From a checkpoint of a small transformer trained on Wikipedia: no biases in attention or MLP.
MLP neurons of a small language model. Each row is named by its layer, matrix (down: output weights) and neuron, and shows model dimensions 128-223. Each number is 128 + 32 x the weight over its row's rms, rounded and kept within 0 to 255. Numbers have three digits each.
Before each neuron's rows, "fires before" lists the tokens most often just after its 100 highest values on Wikipedia text that the model never trained on.

fires before: "==", " ==", "===", " ==="
L11.down40:122088101163091095137086129175146100139159225136137174134075177166145179121137127166162113171125108100227122101132140100123171131183088180107089134131165081104129114163099153102150124156109122095104088068131137083142116145141149116117095105121145122126141169104133166130131131145135135170

fires before: " the", " a", " in", " Lin", " his"
L12.down716:127172190087167130076180160091138137147151088122196181174124026127114117140103104126113137072143128131136147113151095183158066185114118148136121153107094164147116162072122164109132116134150144120092106156100091123089146101088100103126141135128151147177149087214143179154098153075140112134

fires before: " 0", "ry", " 3", " 2", " 1"
L16.down727:165093100121100170154120127095135104148091114117169098118183087166085115109150114065100134094138175139070120098132107157131116118125155148072091131148131149135161144134155111095113176116148110111094159108106113167153096100105095089144134100161158071129148184126125074148141130137128041151

fires before: "\n"
L12.down973:116152161142127144062128130156130129102135115117149070107221142126156157125129161088121116182157169132179255095116116156157131126183103138140145140138060116079114081105028194113112145137129080113125177134139097148167147097136118094102107087132148163152129152102146114161114099109199182095

fires before: "s", "t"
L15.down79:098154153219141092117071130148149147109145109106157176218096106093131190187178138165167130086132141141144166138140154096119164118158147165126082080107122142099135168145149080117211155169134118120144126114082097149125132136093105135116116143062155083110192107057104161130090114111189143134

fires before: "\"", "==", ")", " of"
L14.down865:134113140115107132134118168082131097102172151143135079124216167136216173140104057125142136145125139135092100172179127083133154098164175117193168154081139115116152105127138076102140111123128090161114093134160179133155183170132079139112167074098129126129125089088140123147177092116087179130

fires before: "==", " (", " and", " ==", " 0"
L14.down975:098123118174167088109145145103112149103134163110102148122133095137076158086101136151098090126183132124162130140160090148101121144148170139150122148124073098081137143090086105116131102150104211136150122154084154189120140157090086100109156092104142184131130148097103119189129151133118156105

fires before: " by", " in", " with"
L14.down825:121182139124164160131131097135065117109166174146103162071136174094102150140122110111103160140110104102172170111178175118086101113169134135104117116105121096181094125123095114093105134100059156076099144060159144076161119158130116084189134187088078135182140105101209124181080152138106145089

fires before: " the", "s", " of", " a", "ken", " that"
L15.down43:147115140123101113081156160149167144046081155112141127095139109147112205127119151121106128152126114141161190182180134103171134162111106099156127087129137076090100121145062083152119144155128065216094158105126129100166152169111120131162132163181132144074152133092112173169133100115116170092

fires before: " |", "):", " -", " round"
L13.down816:123109122161077156134119163105171101155124145107139151142109141101133126096114115061139153151060125123089174108088133104120119182174105146162122104159191124121162140097062112104104131081169148108169154142106151157136165099118141108107146154126177079134109147141195044083163101142160129132

fires before: " 0", " 1", " 3", " 2", " 4"
L16.down782:094073172207135120139150094162127140131077131148254207129218155182095145122145091077174160115186120087124093131153112086138115135144213108130100104175103118166126141112134119101136134094175115132134145142139158153142185164165064114135131139119119130115120098160085150151147137171103153148

fires before: "ed", "ing", "s"
L16.down17:127117133131108091157157147186181111138167162106116112093125099164182097101159116119178144148132158157174127097177084099143078126139115173111124135130142141088137081063108070122116144109071107122070140076109144156139108129145158127083134127107100106151128165144131068169108066080136147166

fires before: "s"
L11.down531:119114124132159149138061103126112151158116105117203177184125151086130145133180106140149177092222130111079141157171096153072158088128087119111088133189164117114138088053097137075131074151097112124097161196073116155116115131127127146142081092163139115093104188114065127136104149118118126108

fires before: " to", " 8", " 7", " 9", " Win", " 11"
L14.down203:095126142121115144154088149134121155139199092148080126133052112113149083153139089044130089113133170176149131123179148118131143088102176100118141163141069174086098134119095102101146105134141078153106135103050149125134096145126162073181132048103104116126127140148116071084121144167104161066

fires before: " the", " it", " that", " a", " \""
L14.down476:154130158148130141156157107150105066130095104085121175156153091136130148137161142148088163195138115094144135156193158146091103131129095142143148125108120097054199169083113099153119169142168142140190165095091143127127134130177183184198115140153107130115115093164137082162112070127137173139

fires before: " |", " ARG", "---|---|---|---|", " Office"
L11.down16:111099169099150121157157110114162110114176073108070125118193127079138130079089172119119157128113079164137166111151112184216149143101149196124102122157095113144120092091153138177141106137145133121068158105083185163085154150146131092116130175105112121103096180141146071150156140164140098127

fires before: " |", ";", "\n"
L4.down252:126172113122151183134137079131159096111132131156160166108115113146154138135126115147146082188107056182133135150119125087117109065186064095144098128140193102143112160159148133161137121105162120168135101141105174156123134101103127082121128152095186065114167066141180104152122090149078098083

fires before: " |", ")", "/", "."
L4.down533:081150072120135112120050152107150128134071142128138069116047129106128105163159157140144148145149088118108141123105159107066111144071086139175156134058100149144069135129128155144126086116134104113104114160129200120145087136110146195097174166136144114108171091181144145164140150137154133078

fires before: " |", " ("
L4.down650:075160073132132098175116082085118117155146140132158067134188132089131079218157107126139083118140114109075114125104177111155155206079115096137142104136131140149143150139187120163079078143151145163162123159127144123131151082089146150128128137069160138139115146185121132128101071132174150081

fires before: "\n", "-", "|"
L4.down598:103167074144111111177133145144173144152163136126161175120122139163117152198115104115140182116120177111164111141190170131135110134121123107110075115110142136090197112163236122159113184128110141146051101047053136159100101195123086127194079102082104091091210088126130146066125158139079104179

fires before: " and", " as", " by", " in", "\n"
L16.down422:155061178174141119113158130091131138129143146123113128117178136083137119104103141093126095143134139137090086131136116087151088086108151187137144070152108120102098071132155088088167170175133077079155098162073082090144124117131185144163083105095018101145113102123073116137145138187139127156

fires before: "\n", " ", " 1"
L6.down755:127163109144114127091109108110157170067054148083082148153141146094135148163116174091140158198113136153175135135143139152186087122171063039076134119109103094077095090075099135173168073090083154117079117086112151114174069202123170079092161133155109145149213120111138120103152141081159124090

fires before: " |", " Conference", " the", "===="
L13.down296:132138102140114156085149136063155102170144155112092128111123129086150158133112132074138152155107120116050123124108135119087102085159093228122062148152108137083101146118103106124043131173134089083131197183110124183060143111128122105165141164139199139107089145085147103132137106124149164138

fires before: "ed", "ing", " to"
L14.down615:153124159095087124120110118090125102170113178137159142155171137040105081075152110105094151143123133085142128135115121130128099173151120170177111148170125103134089157106134101168084090170150123127110081068134105156133186118127156113084158097109138145180135172171099096146101119169088141149

fires before: "==", "\n", " life", " and", " career"
L12.down656:106091175131140146155162215142112137130078134144117144140068169102147127131049184139159108081094137079184125150108142198130115108172130151150114126158045152156095162112110109121167100115161179171123132075070150130148082109127127154097154062148140057138159086117097113125192139109157116119